Weights of a small GPT-style language model, trained from scratch on English Wikipedia.
Size: 17 layers, 4 heads of 128 (1 for keys and values), MLP 1152 GELU, vocabulary 2048.
Architecture: LayerNorm before each block, rotary positions, no biases in attention or MLP, tied embeddings.
MLP neurons of a small language model. Each row is named by its layer, matrix (up: input weights) and neuron, and shows model dimensions 96-191. Each number is 50 + 15 x the weight over its row's rms, rounded and kept within 0 to 99.
After each neuron's rows, "fires on" lists the tokens most often at its 100 highest values on Wikipedia text that the model never trained on.

L6.up316:39 50 63 48 49 49 38 64 41 88 56 29 58 40 42 22 48 50 34 59 55 63 32 62 41 45 60 48 53 55 63 28 62 52 25 53 58 64 71 39 70 50 92 69 67 51 51 53 40 30 35 66 43 51 24 40 43 28 30 71 54 58 57 77 52 46 29 82 35 32 45 49 60 69 75 61 50 34 76 32 57 37 73 46 59 34 33 51 35 54 44 59 50 39 67 73
fires on: "c", ".", "ic", "s", "C", "al"

L9.up826:45 83 64 64 50 36 66 41 36 46 58 53 48 50 58 81 54 42 69 60 45 42 77 35 29 65 45 55 41 20 53 59 51 53 55 61 52 44 41 61 27 34 73 79 58 53 37 07 37 38 82 31 35 64 43 56 49 71 41 35 65 24 36 41 53 63 49 33 55 40 54 36 44 29 40 53 32 51 41 51 45 27 69 56 41 66 67 43 38 48 69 13 38 57 50 80
fires on: "an", "al", "tt", "op", "ar"

L2.up1046:35 59 33 66 46 63 47 30 37 39 61 48 27 71 43 38 58 47 72 24 51 46 61 46 51 45 27 60 38 34 55 24 66 63 59 62 41 21 65 42 68 36 37 50 56 51 61 83 54 48 47 44 73 38 67 42 74 51 50 75 36 51 39 32 47 33 49 33 38 51 42 64 57 44 79 58 59 55 59 61 65 56 26 63 59 45 34 61 57 42 29 48 32 36 64 62
fires on: "k", "K", " Ka", " Ku", " K", " hold"

L8.up281:73 55 46 46 43 66 47 58 17 41 57 20 48 60 51 37 33 60 39 40 46 72 51 49 72 70 62 20 32 42 56 52 47 61 48 33 56 46 61 51 59 64 55 34 45 38 35 20 76 76 69 46 65 55 39 35 38 62 39 43 77 46 56 41 73 52 54 67 57 61 54 64 21 70 49 56 36 57 64 41 69 78 45 49 56 62 36 69 33 27 58 61 18 50 34 47
fires on: " at", " near", " in", " |", " of", " to"

L5.up321:41 15 33 41 32 51 65 39 66 78 34 45 47 50 32 37 69 38 60 70 59 63 78 52 56 44 69 51 25 56 86 23 44 65 46 60 50 70 34 46 80 55 54 40 39 53 69 67 44 56 76 73 43 51 34 41 23 66 42 38 66 44 25 26 62 61 50 64 21 61 45 46 52 59 71 65 11 46 55 53 31 65 48 47 61 39 63 47 08 48 34 33 29 54 61 51
fires on: "r", "l", " this", "s", " own", "ist"

L8.up942:43 48 21 31 51 62 44 83 48 61 49 49 37 81 45 40 59 33 27 53 64 31 60 64 56 45 76 61 24 28 64 64 57 63 45 18 49 45 27 36 14 55 31 34 66 58 42 59 77 43 59 57 77 29 13 56 30 56 79 57 64 40 53 62 65 81 58 51 31 55 43 31 47 41 60 63 51 32 12 48 49 47 68 58 33 65 58 49 49 56 75 60 54 39 44 18
fires on: " |", "s", " of", "|", ":"

L2.up958:34 54 42 43 50 43 48 45 52 58 26 53 56 54 43 33 54 40 52 35 36 53 50 58 23 71 46 42 44 45 59 47 53 29 44 54 55 33 54 65 80 53 35 57 46 31 45 34 48 59 51 55 65 54 44 69 53 62 41 31 61 50 39 46 71 80 64 56 28 42 25 54 50 44 74 44 24 56 41 48 71 29 54 58 57 40 56 55 58 59 47 50 51 69 42 72
fires on: "le", "/", "ver", "ive", "S"

L12.up214:52 40 57 69 31 75 49 18 39 00 57 42 36 56 18 65 69 68 51 44 63 52 47 36 53 54 91 48 65 56 60 53 15 73 26 48 90 72 68 52 62 50 51 73 49 37 34 60 31 49 66 42 57 60 58 61 24 48 36 36 29 50 47 40 71 56 27 41 55 40 26 26 56 63 60 42 34 55 40 71 31 46 41 50 60 62 59 39 36 53 27 20 17 44 55 55
fires on: " Ho", " C", " re", " O", "C"

L9.up969:49 49 66 30 53 51 30 52 51 46 51 59 56 40 32 39 51 64 52 64 65 51 52 38 56 52 54 32 00 46 60 67 76 83 47 34 14 36 60 38 41 42 39 22 49 63 32 08 71 54 54 58 43 64 52 69 45 39 65 50 66 52 52 55 38 62 37 60 50 60 50 40 45 54 73 40 52 55 76 31 61 79 58 33 60 45 32 42 34 53 58 62 55 45 41 33
fires on: " to", " of", "ing", " with", "ke", " by"

L2.up404:32 32 68 71 47 56 64 51 47 91 55 51 21 54 49 45 46 45 42 49 41 61 72 74 25 73 44 36 46 39 50 50 33 67 49 35 30 42 38 38 41 38 49 22 37 54 42 39 57 37 78 42 49 68 70 50 90 45 53 08 61 37 53 33 52 64 57 28 44 43 28 30 52 29 52 79 47 43 44 62 65 52 48 56 73 46 52 65 27 74 37 52 61 49 41 30
fires on: "'", "“", "’", "\""

L4.up841:36 49 19 24 34 43 35 38 31 47 21 40 46 94 58 34 47 58 43 62 69 69 61 81 59 46 50 53 46 49 57 52 17 41 73 50 49 55 46 23 46 39 42 51 71 59 57 28 43 64 46 31 54 88 59 44 50 52 33 50 10 75 05 61 66 60 40 71 38 80 36 46 40 64 52 36 71 49 66 71 59 40 27 52 48 67 57 71 65 20 56 55 20 46 48 39
fires on: "n", "ke", "r", "on", "ur", "re"

L4.up381:74 51 38 54 59 47 50 59 20 66 30 35 73 52 52 62 50 50 70 44 34 50 62 90 56 73 34 45 62 64 39 63 49 22 77 42 22 48 71 58 45 43 62 58 26 28 50 31 54 62 32 62 36 35 45 38 49 56 28 41 37 24 45 56 45 25 50 74 57 63 70 42 50 41 40 53 54 62 51 43 69 57 76 63 32 47 30 57 56 71 70 30 51 70 44 62
fires on: ".", "ion", "red"

L2.up277:33 60 38 27 70 34 44 40 40 41 40 98 46 62 67 33 57 31 47 47 14 77 57 60 39 52 55 68 37 36 29 28 35 46 64 41 45 52 24 46 35 38 35 63 61 40 49 60 32 57 67 29 78 43 48 41 26 40 53 70 52 48 46 51 27 38 67 50 32 17 60 43 62 65 55 51 46 52 52 36 78 35 47 57 49 56 48 46 13 50 42 59 52 34 50 63
fires on: "d", "om", "y", "===", " pre", "le"

L6.up311:56 34 37 54 94 55 69 23 54 34 68 35 42 81 44 56 36 42 79 90 61 53 50 59 38 53 65 50 57 53 43 13 37 35 36 31 72 53 52 46 33 60 73 17 55 35 48 53 48 47 46 33 36 21 46 68 76 79 57 37 55 64 37 62 31 71 54 33 31 41 40 31 54 47 70 46 52 51 50 38 49 60 29 63 35 50 71 25 55 70 43 70 52 35 51 53
fires on: " of", " for", "ed", "ing"

L4.up1124:67 51 47 16 30 44 44 54 62 70 41 21 45 45 53 46 16 61 55 53 73 69 44 67 27 48 77 50 58 19 64 47 42 50 53 39 57 63 55 22 55 16 38 72 48 60 46 12 77 61 46 52 59 43 59 74 61 62 60 66 43 42 65 35 65 51 56 41 44 42 57 62 64 52 44 37 58 56 73 18 50 61 07 44 13 67 71 68 54 43 43 44 44 44 60 38
fires on: "hi", "ri", "ma", "bi", "ce"

L4.up32:64 50 52 76 44 36 54 52 46 47 30 51 12 78 50 60 54 29 36 70 74 55 38 57 54 41 34 30 03 33 67 47 36 84 40 55 44 34 28 53 65 32 31 48 64 41 42 78 46 53 57 38 66 19 42 58 37 56 56 24 52 45 76 57 22 40 47 54 51 44 60 62 19 48 41 84 61 62 60 47 23 81 71 39 58 79 28 25 34 55 40 24 69 43 57 47
fires on: "er", "e", "d", "l", "ter", " and"

L2.up812:26 56 47 53 65 68 59 25 32 67 78 59 58 70 23 51 30 49 62 33 52 51 52 53 55 54 25 31 57 52 67 61 51 49 44 55 34 33 23 55 66 45 38 45 37 56 66 33 61 54 18 34 49 47 54 65 62 40 68 23 72 62 79 41 59 23 59 62 61 39 38 57 45 67 26 29 47 61 72 27 51 52 47 67 47 37 43 62 70 47 38 18 61 45 65 77
fires on: " career", "ress", " Dr", "000", "ll"

L4.up1016:42 55 41 28 54 47 42 63 37 42 50 37 45 26 67 63 63 29 44 34 60 48 58 49 37 42 59 23 66 55 36 54 30 56 51 28 42 73 46 42 49 71 50 68 59 53 38 59 62 52 73 53 26 70 71 46 46 35 40 47 41 54 61 69 34 54 51 54 58 32 58 68 62 61 50 59 52 67 26 46 56 70 57 39 70 40 53 47 60 57 59 46 60 74 49 69
fires on: "ation", "ring", "ition", "re", "ion", "ed"

L2.up1003:68 33 67 61 41 54 78 48 43 67 32 66 40 54 38 62 08 27 21 14 53 26 76 45 35 53 72 44 26 63 54 38 65 72 73 57 58 58 66 46 53 69 68 49 47 67 27 39 39 54 59 42 58 33 67 52 39 56 69 37 41 49 61 40 77 27 59 53 52 38 16 51 78 45 32 71 59 48 65 51 34 39 48 54 69 35 65 45 56 28 50 30 53 58 33 50
fires on: "D", "M", "S", "L", "B", "C"

L8.up373:57 42 45 31 64 34 60 45 53 61 65 30 74 58 51 27 33 38 37 37 43 87 51 31 41 70 39 41 49 63 54 25 48 44 62 58 58 56 44 63 34 28 36 54 47 77 33 30 68 57 66 48 52 45 53 74 49 63 53 70 32 48 64 40 63 51 43 68 60 32 47 60 29 75 63 43 48 39 68 91 24 60 27 27 64 88 56 63 69 45 21 56 22 13 48 50
fires on: "hi", "ke", "ri", "ta", "ma", "'"

L6.up717:58 58 38 70 23 76 49 58 69 61 46 72 71 35 50 46 38 45 43 52 71 61 48 34 60 39 36 45 25 32 59 41 53 53 56 51 24 62 43 61 52 55 41 51 44 61 62 53 53 31 62 58 28 45 71 58 63 76 33 35 46 45 29 45 41 40 43 31 47 62 66 64 55 49 91 48 56 54 49 31 45 34 67 50 40 70 76 35 62 48 52 52 57 32 58 45
fires on: "s", "al", "li", "ce", "y", "n"

L9.up142:55 53 32 41 35 64 56 66 61 21 65 42 61 68 55 52 49 50 63 44 63 48 44 32 73 62 42 45 32 36 51 46 46 69 40 24 56 44 58 40 27 68 54 35 55 50 38 51 61 49 45 80 50 53 62 69 48 47 53 40 53 79 49 62 65 53 56 46 51 68 53 50 43 61 47 58 23 47 79 41 46 66 51 50 51 57 21 52 46 38 21 57 54 40 44 60
fires on: ":", " to", " |", "ide", "\n", " with"

L8.up460:46 32 19 24 41 34 50 52 39 20 62 32 50 62 62 42 29 44 51 60 55 37 71 59 46 59 78 46 82 39 61 31 70 18 38 66 51 58 54 48 68 59 34 56 35 61 32 51 51 68 35 29 39 39 57 61 49 50 45 66 19 38 47 32 53 47 54 56 64 13 33 40 61 15 33 70 49 54 28 65 61 68 59 55 58 73 57 45 52 41 38 76 49 40 48 65
fires on: ","

L4.up542:41 63 43 51 31 35 62 56 59 62 51 51 43 71 27 51 37 36 50 75 84 50 43 46 28 54 48 67 28 36 38 66 28 62 44 53 43 55 36 48 43 30 33 56 43 54 80 59 56 40 30 38 64 55 46 56 36 65 68 40 32 58 67 30 45 45 57 44 11 37 57 49 39 31 18 44 70 60 64 48 56 36 50 51 33 58 46 44 75 27 41 72 43 45 57 59
fires on: "th", "%", "s", "le", " 0", "t"

L2.up1037:28 32 42 40 57 40 59 44 63 32 50 69 40 46 53 46 35 57 50 10 70 46 50 60 42 75 46 77 62 54 40 38 19 37 25 46 51 53 32 61 43 61 22 61 69 36 58 41 49 56 70 76 50 48 23 39 46 41 50 69 40 54 57 52 31 46 44 70 41 42 69 36 51 70 40 61 48 51 37 56 55 45 80 52 50 56 53 47 36 59 46 85 63 67 64 54
fires on: "d", "y", "and", " election", "ru", "it"

L2.up426:24 52 53 43 35 26 62 43 49 54 37 66 60 47 67 34 70 30 52 66 40 56 55 49 46 41 48 56 41 62 36 57 34 86 75 72 58 44 72 43 38 73 46 47 54 48 24 49 38 77 42 42 44 30 48 45 43 30 42 69 52 82 72 50 45 32 46 26 35 73 40 52 35 34 51 35 44 73 40 37 28 54 70 39 42 39 57 44 48 53 61 38 27 66 21 61
fires on: "an", "n", " Man", "On", "A"

L6.up733:27 66 61 42 77 49 48 68 47 41 50 55 29 49 37 35 26 69 84 78 78 57 42 35 77 55 67 30 56 67 55 61 76 48 57 33 36 69 37 15 60 49 66 35 84 21 43 68 65 66 66 61 52 21 32 59 18 62 44 43 17 71 57 39 34 38 62 47 45 52 47 51 63 64 88 45 43 35 35 40 43 69 50 65 53 55 49 60 64 61 61 62 29 56 36 82
fires on: "re", "ke", "ure", "ce", "ep", "g"

L4.up620:54 35 68 50 41 53 41 54 65 38 61 26 58 48 48 54 72 62 56 43 28 63 56 48 74 55 55 51 35 49 57 77 38 41 86 40 26 42 76 60 45 49 40 70 27 46 51 76 57 40 56 65 29 45 54 68 69 68 47 33 41 43 14 42 68 27 36 58 41 37 36 78 51 45 47 53 53 75 63 42 49 44 71 68 44 43 58 60 48 83 40 41 35 40 34 37
fires on: "or", "ion", "on", "off", "mon", "gg"

L8.up1021:65 51 57 56 34 23 54 44 31 47 44 58 45 40 40 44 47 72 56 66 41 41 42 66 59 46 46 33 66 38 61 40 35 43 44 58 51 27 53 67 63 67 58 46 19 57 61 59 55 63 25 40 31 48 52 82 49 65 41 62 42 68 46 30 62 62 68 53 47 58 60 11 45 24 62 78 72 54 05 71 43 44 22 56 73 71 36 66 62 35 52 38 81 36 40 83
fires on: ","

L6.up32:28 42 69 68 59 50 37 44 73 46 38 43 29 90 39 57 41 43 76 50 64 65 49 44 35 54 63 69 44 67 70 47 48 86 30 29 66 60 31 53 46 64 43 40 55 56 47 63 74 79 43 79 55 23 23 60 38 59 52 52 78 50 46 56 57 47 58 67 40 65 60 43 51 39 59 33 38 50 45 36 58 65 49 46 29 76 78 37 33 41 63 52 27 31 57 54
fires on: "s", "el", "\n", "n", "t", "l"

L8.up1005:52 44 63 46 35 76 47 57 35 46 66 55 83 37 46 40 41 51 37 33 52 81 49 42 26 82 48 55 30 24 55 30 34 76 35 37 46 53 49 08 61 47 52 67 35 70 43 32 64 58 41 78 68 34 57 52 55 81 61 52 75 62 62 56 42 69 58 57 50 38 63 44 55 67 60 52 19 52 68 39 89 84 33 57 46 59 29 78 29 45 57 60 61 79 49 73
fires on: " in", " of", " to", "n", " from", ":"

L2.up353:42 36 23 38 44 48 71 60 43 42 38 76 47 53 38 65 55 47 78 60 53 55 64 53 27 56 37 61 77 54 70 58 52 84 17 64 51 69 74 41 59 45 62 52 21 62 53 65 51 62 68 33 77 58 61 44 60 34 54 62 24 51 50 24 46 49 41 63 50 47 61 56 53 46 46 67 51 29 36 31 45 51 23 54 85 78 47 46 60 46 50 37 61 63 69 47
fires on: "an", "ed", "vo", "c", "ce", "d"

L4.up51:54 44 74 38 38 54 61 54 66 47 37 34 66 52 43 52 41 49 46 36 44 65 56 44 63 49 50 59 46 55 34 48 56 58 15 48 83 59 30 50 63 77 65 46 47 28 71 38 69 55 50 75 29 67 19 64 50 49 14 42 35 58 49 14 59 44 39 19 44 38 62 47 68 51 53 76 73 53 32 71 78 59 28 42 52 53 34 56 62 50 52 19 72 33 57 68
fires on: "p", "or", "at", "al", "ar", "and"

L2.up529:48 38 48 63 40 55 58 53 25 55 60 23 55 60 61 67 50 50 49 34 54 55 69 28 46 55 56 50 35 60 39 59 63 66 50 51 63 66 42 31 67 70 74 51 54 30 46 46 30 46 54 57 69 65 24 57 36 46 38 47 74 60 48 56 63 38 12 25 46 28 44 43 55 65 45 50 32 23 36 47 30 17 46 64 64 36 36 53 52 51 37 36 44 20 65 53
fires on: "e", "al", "om", "t", "ch", "ar"

L6.up120:42 53 54 63 34 61 40 62 40 55 42 65 45 61 32 52 72 35 76 44 57 64 80 51 63 49 44 35 31 48 53 38 54 39 49 54 57 52 59 52 36 25 50 34 20 57 80 80 41 48 23 51 60 75 59 42 86 60 51 38 66 30 35 28 74 46 64 43 45 51 64 50 47 69 32 45 39 61 61 28 39 42 48 59 58 69 62 39 36 35 40 45 32 72 42 55
fires on: "sa", "al", "tra", "ol", "ed", "c"

L2.up371:66 24 37 63 42 60 69 35 52 48 31 34 50 39 43 69 51 33 34 30 35 44 57 53 76 68 75 35 46 32 37 58 72 75 75 24 34 45 48 35 67 40 49 42 42 78 58 62 24 42 56 70 74 52 72 34 47 69 39 37 79 67 54 56 47 45 26 51 37 21 45 71 41 32 46 65 51 58 95 55 53 66 39 55 50 34 33 23 74 48 64 56 66 54 53 79
fires on: "S", "R", "N", "C", "D", "H"

L4.up154:33 74 68 81 67 24 64 48 43 07 41 42 52 37 45 49 53 44 34 73 56 44 51 46 53 24 64 22 62 52 47 32 35 79 27 43 35 65 39 51 24 48 51 48 69 51 67 60 49 46 57 85 19 74 58 54 43 32 47 32 44 46 60 63 43 60 53 37 76 56 37 54 47 40 34 41 41 48 50 72 60 74 46 63 50 33 49 81 72 62 46 32 52 47 60 56
fires on: "ed", ":", "rom", " began", "ring", " place"

L5.up1125:17 34 45 59 42 54 30 43 69 34 36 50 35 24 55 44 35 63 65 56 42 59 36 43 63 52 77 61 60 40 74 64 43 66 38 78 27 62 70 25 53 72 76 27 60 50 63 46 54 54 40 44 46 40 61 47 42 50 48 76 91 68 52 38 69 63 42 49 49 52 61 57 55 48 57 39 60 57 30 58 66 81 53 47 51 42 30 38 49 69 33 41 36 47 42 59
fires on: "\n", " this", "a", "the", "ign", "mo"

L9.up133:60 80 47 62 45 57 55 77 28 56 62 48 67 40 45 76 71 36 49 61 36 63 30 50 72 43 42 76 34 72 59 24 67 26 61 23 65 48 46 49 50 45 36 34 52 67 41 54 44 62 63 47 40 44 52 48 64 45 72 66 63 45 43 40 56 35 35 79 34 35 37 17 21 37 53 61 37 74 54 70 63 36 41 64 42 48 52 59 36 44 36 56 47 35 51 82
fires on: " as", " (", " |", "an", ":", " an"

L2.up853:26 39 78 48 65 55 36 70 52 34 56 80 71 52 36 23 47 59 55 20 34 59 62 58 54 19 38 58 43 46 57 66 54 66 58 79 67 50 47 46 67 60 80 59 79 43 75 10 67 67 42 62 29 24 27 57 24 61 61 25 73 52 28 35 71 45 34 49 72 58 41 58 61 66 46 68 40 54 46 40 59 39 44 58 62 44 63 31 62 59 33 49 59 54 54 67
fires on: "o", "s", "or", "ar"

L4.up981:49 43 60 41 69 21 56 44 54 47 69 55 50 65 15 50 60 44 49 51 37 53 63 27 24 60 56 38 33 57 47 54 48 73 37 44 39 65 61 45 66 48 37 32 17 55 62 66 42 37 57 56 49 76 39 47 33 60 54 34 46 66 43 08 67 40 26 65 52 00 59 57 45 24 34 53 74 26 52 39 52 65 37 47 57 56 33 36 53 67 39 54 67 34 46 75
fires on: "ph", "g", "an", "d"

L2.up988:56 54 47 57 50 63 48 38 42 32 56 68 40 34 64 54 55 41 42 37 27 81 53 58 65 52 92 61 44 19 31 53 56 68 26 43 56 48 52 55 43 28 33 56 71 34 51 43 48 43 42 65 42 61 72 19 65 54 38 69 55 57 34 68 45 23 55 90 50 55 46 50 32 48 51 50 56 34 35 84 50 47 66 35 28 75 68 63 49 26 65 58 45 39 40 76
fires on: " District", "ak", " complete", " full", " score", " level"

L8.up466:31 67 63 61 76 41 60 55 43 49 75 35 39 72 20 46 59 23 88 61 55 42 48 33 41 77 24 29 81 45 68 33 24 48 38 32 50 79 74 47 54 61 52 23 22 34 41 58 29 71 63 63 47 43 47 51 65 51 40 47 31 57 36 37 49 47 61 32 43 47 74 31 70 18 06 62 37 45 52 46 50 64 53 57 42 49 43 33 21 63 36 50 40 37 23 60
fires on: " of", " United", " in", " and", "c", "ed"

L8.up830:56 44 44 65 13 49 66 36 55 57 36 53 39 55 51 56 62 68 51 68 50 56 71 86 50 66 49 41 47 25 31 46 59 63 34 29 89 27 37 90 45 80 51 55 47 58 60 50 67 64 09 66 26 62 38 61 62 69 51 33 38 57 63 58 60 69 43 72 38 53 45 41 45 67 72 51 27 53 56 37 49 73 34 43 42 56 54 72 37 57 76 56 66 49 44 75
fires on: ",", " for", " of"

L9.up493:63 46 41 57 48 51 35 68 57 30 47 44 78 33 54 66 43 35 44 74 66 52 55 34 72 51 36 41 34 41 73 69 73 82 71 49 59 42 41 37 39 65 36 50 59 45 44 67 55 30 47 24 30 52 65 82 46 43 56 60 61 43 36 68 45 76 57 61 36 64 28 25 16 58 24 57 32 56 41 70 51 68 43 64 62 39 49 66 50 50 50 61 32 45 40 99
fires on: " an", "'", " An", " |", "/"

L5.up883:50 19 41 65 35 48 46 45 39 40 71 33 66 67 28 71 59 42 46 42 38 47 48 45 68 54 58 66 68 58 62 66 48 41 90 52 30 67 63 38 25 70 73 51 53 45 82 61 57 55 45 21 52 77 65 65 50 46 25 61 78 37 54 00 61 55 42 35 77 39 37 50 69 55 23 57 55 20 53 80 39 46 32 63 62 45 44 15 36 39 33 55 38 31 62 56
fires on: " 1", "air", "ver", "pen", "av", "e"

L4.up522:28 66 49 42 43 50 55 47 59 67 26 61 18 45 71 61 57 54 64 54 49 92 49 54 61 52 46 55 49 49 54 70 40 41 57 76 55 66 38 05 44 32 35 31 41 46 53 70 68 43 67 56 71 86 51 42 64 23 48 70 24 47 09 24 75 22 55 53 45 52 46 45 38 78 71 59 38 40 89 73 47 45 43 49 28 24 49 59 49 29 57 20 14 39 44 74
fires on: "y", "on", "way", "n", "ma"

L5.up923:38 54 45 40 71 39 71 74 58 69 48 25 31 66 64 53 56 70 17 40 71 47 63 51 52 48 52 30 50 30 55 49 45 37 48 52 57 44 58 47 52 44 27 18 70 44 50 55 51 47 70 51 55 16 50 46 45 48 18 69 69 38 44 62 64 55 42 50 37 69 38 50 69 26 38 39 63 59 44 26 49 67 49 60 36 50 69 62 54 52 83 39 46 36 83 68
fires on: " |", " ", "ar", "y", "tro", "s"

L6.up954:50 39 67 50 42 55 59 35 58 53 56 65 80 61 58 44 92 51 47 61 26 55 71 49 57 42 72 54 30 43 28 26 66 40 75 59 67 46 15 72 26 59 64 49 47 43 39 66 50 65 45 51 63 37 31 52 50 43 52 43 54 50 30 40 58 55 53 40 43 44 34 60 29 48 36 35 67 47 61 35 48 52 41 26 42 55 62 41 54 53 53 50 51 66 09 75
fires on: "an", " h", "ed", "n", "th"

L9.up1128:64 51 49 40 56 51 67 49 67 50 70 34 56 81 65 26 48 60 67 66 34 54 88 59 50 31 48 52 52 33 65 39 43 30 53 42 52 33 38 42 72 38 41 47 69 34 28 51 22 62 62 36 21 64 45 60 42 52 55 41 63 49 49 40 69 52 28 56 56 64 75 52 45 61 58 50 45 41 67 29 44 58 60 65 48 35 54 37 44 22 07 70 33 66 38 45
fires on: "be", " Wa", " House", "il", " number"

L4.up958:50 44 41 63 61 75 45 40 36 54 64 44 47 34 55 54 43 29 27 61 53 51 41 45 68 65 34 58 47 42 37 60 28 61 44 44 73 38 29 56 27 55 49 77 41 52 62 63 49 56 44 60 32 65 35 35 38 37 43 41 45 61 70 41 37 33 45 26 37 55 45 43 16 65 24 51 67 76 56 61 41 44 58 32 65 86 37 38 35 68 61 30 35 42 57 58
fires on: "o", "y", "ed", "er", "ch", "d"

L2.up344:29 50 32 44 26 62 64 79 36 50 69 39 32 45 59 48 43 72 48 59 49 52 43 46 32 73 36 33 30 53 61 38 40 39 54 29 66 52 62 52 50 50 35 23 27 32 46 58 74 65 21 50 53 44 40 52 99 55 54 42 51 47 48 62 47 51 59 56 49 46 58 26 36 63 50 27 29 43 69 23 63 37 68 45 45 47 71 49 43 54 38 20 36 27 41 67
fires on: "er", "lic", "l", "ed", "al", "d"

L8.up469:53 67 66 69 36 56 47 27 55 59 56 75 53 56 38 35 47 71 39 61 42 30 45 12 41 25 59 34 41 33 62 35 70 59 62 54 38 56 32 42 33 51 73 56 23 41 32 53 54 23 45 62 45 40 55 44 60 35 14 70 58 49 28 45 61 48 28 55 38 63 31 59 42 67 62 34 52 66 33 42 51 56 58 46 42 37 51 15 70 33 66 56 62 27 48 79
fires on: "um", " Best", "li", "al", "ham", "lu"

L2.up869:40 48 52 47 73 40 36 43 57 41 35 84 41 30 50 67 35 50 35 39 63 44 25 77 77 38 47 46 52 49 32 70 43 67 73 68 28 63 31 53 57 37 32 25 55 71 57 49 48 56 48 40 22 46 47 49 58 36 45 34 51 67 47 55 53 82 84 50 39 48 45 18 45 64 33 44 25 66 70 58 28 76 43 46 47 42 36 90 41 35 35 58 28 32 36 76
fires on: "har", "ch", "ot", "h", "ri"

L9.up293:48 27 75 45 81 50 46 53 25 35 27 44 58 64 39 54 35 74 60 41 50 59 62 43 56 42 51 33 48 57 37 63 38 49 43 72 48 46 64 69 37 34 34 61 26 58 28 26 81 40 46 40 16 64 52 66 58 49 67 50 24 38 28 46 54 69 39 68 55 80 62 54 29 54 65 37 53 22 44 67 68 46 81 54 50 41 52 62 54 56 54 35 45 46 28 30
fires on: "ar", "at", "a", "ult", "od", "w"

L5.up181:62 36 55 57 67 72 53 70 32 66 14 52 61 65 42 51 33 35 57 56 30 67 59 55 58 41 75 65 49 38 39 49 44 23 32 49 63 64 51 38 27 38 28 62 63 62 45 30 49 61 70 61 57 46 74 65 45 57 56 28 67 54 38 64 38 71 58 59 61 42 35 62 61 81 43 47 47 50 56 67 38 67 28 31 38 52 62 70 56 75 78 44 47 61 34 67
fires on: "it", "t", "0", "O", "our"

L9.up624:36 41 53 67 53 20 63 31 53 48 64 49 34 55 54 57 58 56 99 31 39 42 62 65 30 88 24 66 62 52 29 24 69 72 64 46 71 59 22 51 37 58 71 62 50 64 23 54 51 46 65 55 42 62 12 42 34 57 41 09 52 52 46 44 34 68 63 35 37 54 55 44 61 40 61 51 09 43 43 65 48 62 60 49 49 17 72 24 42 46 36 27 40 60 15 63
fires on: "unt", "an", "al", " Party", "ul", " total"

L2.up968:66 42 45 38 59 53 40 47 68 51 50 41 30 28 61 41 28 48 66 42 47 62 45 70 17 53 48 69 50 13 41 24 48 28 47 65 67 59 62 51 60 65 27 34 44 34 48 33 47 43 67 22 72 53 52 39 52 47 32 54 41 56 44 41 01 53 64 49 48 45 53 45 35 56 48 26 36 38 51 49 63 40 43 48 52 55 38 29 53 66 28 37 43 40 43 54
fires on: "==", " ==", "am"

L5.up100:92 56 50 56 44 36 47 59 45 62 48 30 57 77 26 53 33 63 40 36 00 57 51 49 32 53 26 62 19 29 24 40 46 31 45 51 28 41 49 45 56 45 29 51 18 29 46 48 65 52 62 48 64 45 40 51 47 56 47 39 56 57 45 40 47 37 71 56 31 65 67 56 64 55 38 45 52 26 35 65 55 45 99 69 53 56 64 49 35 67 84 58 83 54 50 37
fires on: "er", "y", "p", "est", "red"